config.yaml
n_layer: 13
d_model: 384
n_head: 6
n_kv_head: 2
head_dim: 64
d_mlp: 1152
vocab_size: 2048
activation: "tanh_gelu"
norm: "layernorm"
norm_place: "pre"
norm_eps: 1e-05
positions: "learned"
qk_norm: false
attn_scale: 0.125
bias: "all"
tie_embeddings: true
parallel_block: false
extras: ["capped logits"]
init: "normal"
init_std_qkv: 0.022
init_std_o: 0.00432
init_std_up: 0.022
init_std_down: 0.00432
optimizer: "adam_variant"
lr: 0.000636
beta1: 0.9
beta2: 0.98
weight_decay: 0.19
lr_head: 0.00738
grad_clip: 1.0
warmup_steps: 486
schedule: "wsd"
decay_fraction: 1.0
decay_shape: "square"
final_lr_fraction: 0.0
batch_tokens: 32768
seq_len: 2048
doc_mask: true
train_tokens: 272000000
steps: 8301
dataset: "wikipedia_en"
MLP neurons of a small language model. Each row is named by its layer, matrix (down: output weights) and neuron, and shows model dimensions 128-255. Each number is 500 + 25 x the weight over its row's rms, rounded and kept within 0 to 999. Numbers have three digits each.
A block is one neuron, or neurons of one layer that tend to fire together. Before each block is what it responds to, as a language model described it from the Wikipedia text at the highest values.

Second word pieces following a short split-off start like lo, ri or co, especially s in losses, losing, Los Angeles and risk.
L7.down369:529501471535505516490455459485520520510485481508488455530499509490506503500539477505471496516510466495497518511512526471500493533532513499487495535476537501515493503505502503514501515489501528533528530529487463495470458514488507531489460446561508516521489524530536508473514500484435492448515478508529541550493494456500514498484533510506468542493519489463524496441518493489525529466523
L7.down455:514457466533499464513485486505487541495508480484474555502509460474477517517512500491524462484522540512487518502505522480491512496484525558519493542495487506537491453448523478523517583524495535486493505540513470490504477534447485513490489495463495540499485492512535471505480524497489515505498488491491539517490501507495479476523519523498500484510475495493464519479528495535474534428483
L7.down668:490514498514499475536494488491448494548503464516495527557534499542511491491453485504527484470511545489536517540528529513475515479513472487529516491486478458532497490496468523544512497518514507500496530536516531482488471512472504493512536492473535481506496514486500524509462495479518493486474503510525510515527495473475491501498523490527501472492509534511485494505558510519511476502496
L7.down877:522492519496485491488521470468513479507506558476561471524500498467531471472524520497455462485479453483479468509484498483507462530493546521535496505515534513529490473529468525468532483498451492492507532492527498530540491529530518483461484492494491478500485484465474498531459507475544455503494527514474452540511500530479499501500497512512464535496543493484494469449491486518554510496500

The second piece of a common word split after a short opening fragment (g, h, w, bo, Ha), as in g-own, h-our, bo-at, w-ent.
L6.down328:503503508505495462443493514485534531512478493450508496491501494509455528511507485510519443504515461490507519509503575459505488453516491522480504503485474468482476507527493507504513525524497532490426504527509524521471507493487507473519530551534503508491517491506556452525495495494498455496526536536520528494488538507473496550459511530482488481481511513505510423514518495508511480499537

Short middle pieces of words split across tokens, such as we-al-th, Da-il-y and shareh-old-ers, plus decimal points inside census percentages like 4.2%.
L9.down319:483510466510573526490506523489447522482487494503429467509507514447482544471560508497517507511469469516504508474519480495507518473461510541481490487488504508487513509470487481537491508485507516435514513468496489508491499469492494506473476475502515524506480491487463505513488495544508479496505479501530491474509509505487494480507524462517483478517542509499514498485496502534496491538452
L9.down724:488540532519500498492439486509498484539552432543552503520496504527497538511489530510500517512506516547474522536471515481513476510506504494489523488488529533474473480504462455471529493535465492475526469516507496532500508509481525500497514518487524507511479503528505500501537502482501530494520482478502471534533525473526520492486475495517492468461515445504539499470537485519517494520498
L9.down892:504520498547498472495487523476508500501491542528484512506491504520485517489516530459503538453508504485475508463488513460497449490535506526517488515490505484537483528450490491565524526485577511464515461457529485484479513488507489489495523480465516552474472514533502470535469502472502489519529492528535537442485478482481450511503501471522515514538495496513471498520523508500531534502510
L9.down932:529485516524493478499524477504470496475502551478546541495456527472465476504487504549488474453501529536518489464540541482497502534477516490505535519484497520504493485444490514525456508511537488535535452514517482487526501461491483541537530478505464475503513496512531495508485535514501508498479528530465517477508520534486525507464514484519566470491507474506483466537516515481503501539518

"of" right after an age, percentage or amount ("65 years of age", "age of 93", "48% of"), plus unit pieces in infobox data ("/sq mi", "acres").
L7.down51:506474495530475535520493505501470502501506540484505510514461538519510529467499497482485435519508530517504490507492540519476474461514514494478497512493482526450497512509499506449528509512475485505510521520480518487506519441490450504501505484533497537471530530523453483541512487502484490498492461478487507449501468459506512479513512483501475504484522521488532543478484514519497534519506
L7.down395:508483504521484487477466477516476500486537500507490549523494491454497517507511480513471518499477446488507533542560540497475538536465478479540518519522477495519513499473495515520487510466488473553502500492478502484538491480504513491506500519486534488505485513536484461489483508519489481535443517525481514470509440517476506482465489524499509562471545542521505523490548512527499491528523
L7.down861:486520494509434485504518490517488512491461502488499497507518533530519491486499480483487500482504505436482499463520515511482474457497502473550546508516484489474509481518501522489503491515438514472500444510493530481468490508462481487488485503498491521491474477513482540517508539487520457484464461484497469512473512477495454495490527491516507515493477471531503498510474500491503487494495
L7.down886:504494551522485502468511484503538487525487500482486531500511543464513550470484525479506486496529540490482471513491514543475480491522476522488498506474521504491487529510538482473495462480504481550528524480496491503472506454508490518481538464484513475528539524475502510518497503455474527460470523521550524451523497486525513514507441476535489497442475524510516525491485484486476484484521

Mid-word fragments, mostly a single "s" after a short vowel-ending piece, as in explo-s-ion, lo-s-s, philo-s-opher, po-s-sibly; also pri-or-ity, Mo-tor.
L9.down76:540526461505522555505540480498503502489539506508524476534464513461498542502518494466481527491499501463483516509513510491454553529525486483487503507522500497479520465505510526507514506513473480496501490507533506482479572543515525517499525491499524474477490510538470497504524538509481537455483516475490480454536477478488473501516525517510483483469456519527474477485501468461489484462491
L9.down202:506542494489538461505501504481463504527539540542509482515475533458503478495477513533569485479518457489474530491503493522483504447494518514511472508533473537451543496494482555468498470504463509539461471552514475477489483521495455507485530522502537542479474479464497564538504505497536447513480484527483539479518517488531503497538492459492501516523477492502452499556480537501517532497574
L9.down687:505503527468503518519499514543513482480499492491508563550537544483507485502491495507530496489508453482534502523544535559467529485511522535544495521483495482504498513473480524518523520490484501504452508521472517437528458498485535521495503529468512503502515514524490535530515462504508523537494447469515468474557505499468488484521471477488508490483511498488465518489492530529541564504486
L9.down936:502524455524478544484501483548474449531539485544500492493514474501522510492512501459448473479545505505534504505501498530497474491473515481492493481492491505483479459501553454483529512501513515535467497540486436456498489513528496480490546503504484534551532507494497449546540498493499521525478440499507518529508492484480459463512505445502481478469531534483449505467507505531537498483484

Word-internal fragments, mostly a lone "s", that follow a short vowel-ending chunk inside split words and names, e.g. acro-s-s, caucu-s, Rhy-th-mic.
L6.down130:503518490495522507516459539535511528519497529545504496498482519481500524465466539501526484483483483521523504501488482530525466460526479502549515492471516478467525499548498514511503521449455537525540536471518480492494491492499472498477482501483502531534486514472475471542496505458462447470454480491521498522529466537526487520504517498490482534501532537496511507495544484501476518447449